config.yaml
num_hidden_layers: 10
hidden_size: 160
num_attention_heads: 5
num_key_value_heads: 1
head_dim: 32
intermediate_size: 448
vocab_size: 8192
hidden_act: "swiglu"
norm: "rmsnorm"
norm_place: "pre"
norm_eps: 1e-05
positions: "learned+rope"
rope_theta: 100000.0
rope_fraction: 1.0
qk_norm: false
attn_scale: 0.177
bias: "qkv"
tie_word_embeddings: true
parallel_block: false
init: "normal"
init_std_qkv: 0.038
init_std_o: 0.0085
init_std_up: 0.038
init_std_down: 0.00508
init_out_by_depth: true
optimizer: "cautious_adamw"
learning_rate: 0.00171
lr_mult_o: 1.09
beta1: 0.9
beta2: 0.95
lr_head: 0.00847
max_grad_norm: 1.0
warmup_steps: 289
schedule: "wsd"
decay_fraction: 0.748
decay_shape: "square"
final_lr_fraction: 0.0
batch_tokens: 32768
max_seq_len: 1024
doc_mask: false
train_tokens: 102000000
max_steps: 3113
dataset: "wikipedia_en"
MLP neurons of a small language model. Each row is named by its layer, matrix (down: output weights) and neuron, and shows model dimensions 64-159. Each number is 128 + 24 x the weight over its row's rms, rounded and kept within 0 to 255. A neuron's up and down rows have the sign that makes its largest values positive.
After each neuron's rows, "raises" lists the tokens whose logits its output raises most directly, leaving later layers aside.

L3.down341 [146 109 121 116 127 117 121 130 122 117 120  95 128 123 132 162 165 139 134 155 144  94  74 143 148 121 128 130 160  87  92 132 109 115 116 119 139  83 157 103 132 127 113 146 177 109 147 140 162 122 101 143 111 111 142 147 143 106 129 144 143  99 181 172 151 169 152 136  52 108 134 124 142 151 109 123 105 134 120 109 131 127 132 152 140 104 132 109 141 175 108  85 162 126  75 125]
raises: "[", "1}", "e", "ed", "("

L2.down389 [127  88  89  94 134 140 161 108 105 117 142  93 139 167 165 140 155 140 129 153 116  93  96 130 129 128  95 128 141 125 109  97 125 100 147 103 139 159 137 145 140 144 140 139 115 137 105 102 126 135  98 108 167 108 117 148 104  87 137 127 133  82 146 138  96 132  79 112 109 167  92 147 156 106 143 149 132 117 143 108 141 135  79 184 152 113  89 116 147 110 153 159 152 112 109 146]
raises: "th", "ts", "ter", "ity:", "if"

L5.down2 [103  96 117 126 159  94 125 131 122 115 106 114 116 121  94 106 137 145 116 118 192  82  97 120 113 122 129 134 126 135 149  88 125 129 115 148 127 110 136 105  76 134  83 124 155 125 123 106 112 129 127 116  66 117  98 131 118 158 138  83 128 125 116 123 115 105 152 149 173 128 132 119 113 107  98 131  99 156 113 139 148 127 100 123 153 137  93 121 132 160 142  98 160 113 123 159]
raises: "ex", "on", "y", "ale", "an,"

L3.down397 [113 125 149  87 112 134 149 165 115 130 105 143 122 122 119 137  92 125 130 107 110 117 127 135 113 113 130 163 150 183 170 123 128 113 163 132 138 145 152 134 117 143 157 164 130 135 137 128 136 139 189 142 105 121 132 119 157 117 108 120 115 121 121 126 151  66 171 125 124 134 101 120 131 151 129 147 113 144 104 175 150 126 111 163 185  98 159 141 101 109 144 153 135 164 125 136]
raises: "ction", "ct", "cted", "ctions", "ite"

L3.down13 [ 87 129  77 121 140 110 139 140  97 139 156 104 203 135 134 126 107 128 129 185 107 125 110 128  93 116 172 175 122  98 119 112 111 124 115 124 127 121 149 103 136 107 150 150 116 129 101 150 150 106 113 127 142 181 124  99 114 148 107 131 106 155 163  96 115 177 122  87 111 110 150 108 139  94 120 148  94 108 134  95 117 147 115 114 122 173 153 138 126 116 141  88 162 150 128 125]
raises: "able", "ate", "all", "ep", "ative"

L2.down200 [ 78 118 120 144 128 115 111 123  91 132  61 135 110 134  65 130 125 134 171 139 110 129 106 112 153 124 170 152 154 105 113 135 123 157 123 144  83 136 112 168 105 144 147 107 108 142 107 163 139 117 189 130 133  78 115 173 110 100  94 117 133 133 162 112 124 139 181 161 170 133 124 117 152 118  94  86 112 166 105 105 122 128  99  99 122 108 110 141 113 127 112 164 107 122 105 103]
raises: "ards", "inger", "ing", "ard,", "ing,"

L2.down234 [104 144 125 112 156 101 132 129 125 101 133 147 159  97  99 143 151  96 172 167 100 150 133 156 112 136 166 148 155 142 106 101 115 144 106  94 135 122 141 139  75 104 139 159 130 114 127 154 162  77 146 135 118 131 128 164 121  81 134 131 134 131 162 124 143 134  93 174 134 141 140 154 144 111 145 142 124 145 117 115 116 135  64 189 132  96 128 124 139 146 139 121 107 134 122 153]
raises: " the", "s", "\n", " this", "ab"

L2.down376 [ 91 111 104 139 123 133 158 129  88 119 136  88 168 144 142 153 130 106 164 163  91  98 132 162 162 107 109 139 154 163 131 157 100 116 116 123 112 121 102 139 126  79 160 108 127 178 126 169 161  80 114 110 117 108 125 104 124 102  92 121 161 139 160  83 143 101 102 154 150 207 122 120 147 149 134 141 113 141 100 104 151 149 127 131 121 127 104  89 122 109 101 102 126 143 148 148]
raises: "ed", "ions", "ives", "ive", "es"